config.yaml
num_hidden_layers: 12
hidden_size: 160
num_attention_heads: 5
num_key_value_heads: 5
head_dim: 32
intermediate_size: 448
vocab_size: 1024
hidden_act: "swiglu"
norm: "layernorm"
norm_place: "pre"
norm_eps: 1e-05
positions: "learned"
qk_norm: false
attn_scale: 0.177
bias: "all"
tie_word_embeddings: true
parallel_block: false
init: "normal"
init_std_qkv: 0.0468
init_std_o: 0.00956
init_std_up: 0.0468
init_std_down: 0.00571
optimizer: "muon_variant"
learning_rate: 0.0153
beta1: 0.9
weight_decay: 0.014
lr_head: 0.00888
warmup_steps: 200
schedule: "wsd"
decay_fraction: 1.0
decay_shape: "linear"
final_lr_fraction: 0.1
batch_tokens: 32768
max_seq_len: 1024
doc_mask: false
train_tokens: 127300000
max_steps: 3885
dataset: "wikipedia_en"
MLP neurons of a small language model. Each row is named by its layer, matrix (gate and up: input weights) and neuron, and shows model dimensions 48-143. Each number is 128 + 32 x the weight over its row's rms, rounded and kept within 0 to 255. Numbers have three digits each. A neuron's up and down rows have the sign that makes its largest values positive.
After each neuron's rows, "fires on" lists the tokens most often at its 100 highest values on Wikipedia text that the model never trained on; "fires after" lists the tokens most often just before its 100 highest values on Wikipedia text that the model never trained on.

L7.gate63:131119168128102118136107120117122178101134159149126092133130081120124126087181129113128135049165141121124105085171146155109183146125117087121093123127190137125090156115091118155128106097125130136186140128098107064171033120087092093147061104110120219150080071175103105165168077182125192145
L7.up63:095149066145118144152091115125123098094209125189107158158099151087157115077124170107124153147214160104156106126115194104113090126151102074116127113158150130151050095112177140112149164145094117106113103122063133101137070147148124119149140178109118160151130126029187166103121153081142135109
fires on: "ed", "inal", "ies", "ale", "ire", ":"
fires after: "ist", "em", "ig", "im", " spec", "is"

L7.gate419:143135144119120183124149113104157117129143142192091089147067158098084154129168075142117035144120154137119135085143128120116142186116129125101161121092099111127137130075133191175138157135128084072083176121147078113099131149152114119121143127133126211098140108088112137059119120174095134145
L7.up419:153096137117055061217138147128070109111144124126133141075173105147110174146187155139162123135082119146114159129149082116126126135175156094109196076111097112136110127138081181140205131141168160086096152140192107124075123110104088111139098112141120133133165156172110142065092068177129160109
fires on: "er", "\n", "or", "ife", " a"
fires after: " =", " l", "ic", " is", " bu", "at"

L5.gate223:099088123067156145116168146150128119152142183131147126138117125169142149090161129117161068126088221140145167099097104092166134147117188141144143135126166139141122080201061123130132099192129180115094178132137124109148062183176120124174139127104101136115116153157086166084143099149143129177
L5.up223:138139177048123022115163095158160169147109197069173204069141113114069132081160100151213141110173150133135121094125116090152151086143148156154158104152152079106151131187110134060148130113155138150093104098096110107131070138139117085105159117143129119137181158159121107094080183118112138125
fires on: "),", " is", " an", " was", " a", ")"
fires after: ")", " was", " is", ",", "7"

L5.gate267:221127121094110123119076107143178074141105164120117123123080140110123166161152053119144119076153150177108129146139141090157081102160142144111134121168162223125182084112145093127126169106102172128160109109113099127163156073078093143082127063149115121139168073135110132102136117101126067196
L5.up267:155070117132153093134086113120135107118101107142118197135066139159204169150118075131163161123165108154146106095110112107138121106091196155122084144107159141082148173149079086145159114140098182117155109087132135125127122118165136166130148115129178114161189103091099073160163137122081064153
fires on: " part", "n", " that", "om", "ff", "on"
fires after: "O", "c", " O", " in", " and", "P"

L7.gate212:121124161090090145116141115138123173130105165151081130164179130136163130154095133054180117131172125134046129108139089124153056127106098118179116109107155125184147146123151131133099096111164091105106096120122170165104149123098079128081165080128101153108096096065079177117149106144126167111
L7.up212:064089154165145166145122092204083136154128160127180096170104147078163152148141085109146055124093152151122066128128154118082086131103140076099112135140101138149145122116105089081125184163150131142140119176119140132107185115153161109152113101135054114083088114094120146154033086171173151124
fires on: "ate", "ong", "ated", "ed", "ad", "ound"
fires after: "ar", "i", "m", " al", "a", " ar"

L9.gate211:105101097132163131120115156177118063167096086065151130096055113118109143075192103116160127079169100128124128093131106112077143138130142116098174089104109129197142094121133154126120073135139060105121163187128095162106157116128175173149112107117129105149137116145097156144146094144102144113
L9.up211:044110064110172121185097155065095104092119126127128137119140155126172175146113137130108111126122128126142073118122079087119100118138172108098114091070063109142155159125136136143186086131152142092091127182127078149135114134195114158151110025107137145116096088133162152165141072138115127110
fires on: "er", "ife", "ot", "on", "ite", "or"
fires after: " T", "s", " l", " s", "ay", "it"

L5.gate127:188156141119127116129191153115141065109140155128148130107115124177109142204107146102119158137164065148098128091134134142127161148125126116137119119144141171099186134116155139107070141117122069161109128161109111075166126126175110162109153064125123121186143115121163112118149145102117075156
L5.up127:135043075123144147139110185103106101143149132114111129131122168128106185131097086107167104128170097226110105125245136117129119106171201095127155134142141118175153134175136140102133166137120171083131099123166124140118104080127052107103157129060202138117140108090111141127145138081090109139
fires on: "es", "is", "n", "ec", "e", "om"
fires after: " R", " D", "D", "R", "O", " O"

L5.gate97:096158189135129095118176149151159166120119140105164110096179117143140130120138145125146138077130145130174092123146093158090082181141129124133203124158107212119159104094146112145195044111093117106100142128147144176142123179098119158115138100088126079146096123170105151098101147129085130091
L5.up97:079119133157151127139152163155135182108092114159231124138138091110128119106124133110131035151148162163170112139132120170189100082079107180082122174115125158171138134113119115208160090174130158142109085129135144170108142125083144142113106094132149152100130132185106154130091097167155087138
fires on: "a", "ate", "ational", "ed", "an", "er"
fires after: " s", " n", "l", " S", " b", " g"

L4.gate391:156119134092110148114124118162091127131108149109184109076156122168088130186128108140083080120127193123134152084078083093129095138137201119116142137117134142141129108138077137064128159152144123144069116147179123133166089144148129094105125141065129116136171100108110156080151089162204154159
L4.up391:074104161102113089137154116089080120104071151109166085104186133157046136118163113167101121102149217129085196119104155144159092153176167134140150192168083092116077141104112131124181109117156143190092115130182157163192102156196132106133119207092134119159138159086156116116163125169172095093
fires on: " a", "orn", " is", "ife"
fires after: " is", " was", " b", ")", " l", "b"

L7.gate122:134108175054091143150155165196129176129189153142133157134160145107148113112139137079109156053203175059206149147072136065075119107126139135114130152110102149114088152131069075081108168150162155146106097107109158113124144088120124147100096125122073127141154097156149101129130079149127171154
L7.up122:148149106132145100116153055157147145146119144119136083142180077120112141080117101189134128136135138080162177080145121150139103113116164129141133165127125131112078104189102121140137054181108146091086101100080147170091123165131166120150083151177133174143136138114181163138060112117145106154
fires on: "ay", "ess", "ant", "ent", " can"
fires after: " m", "f", "m", "l", "om"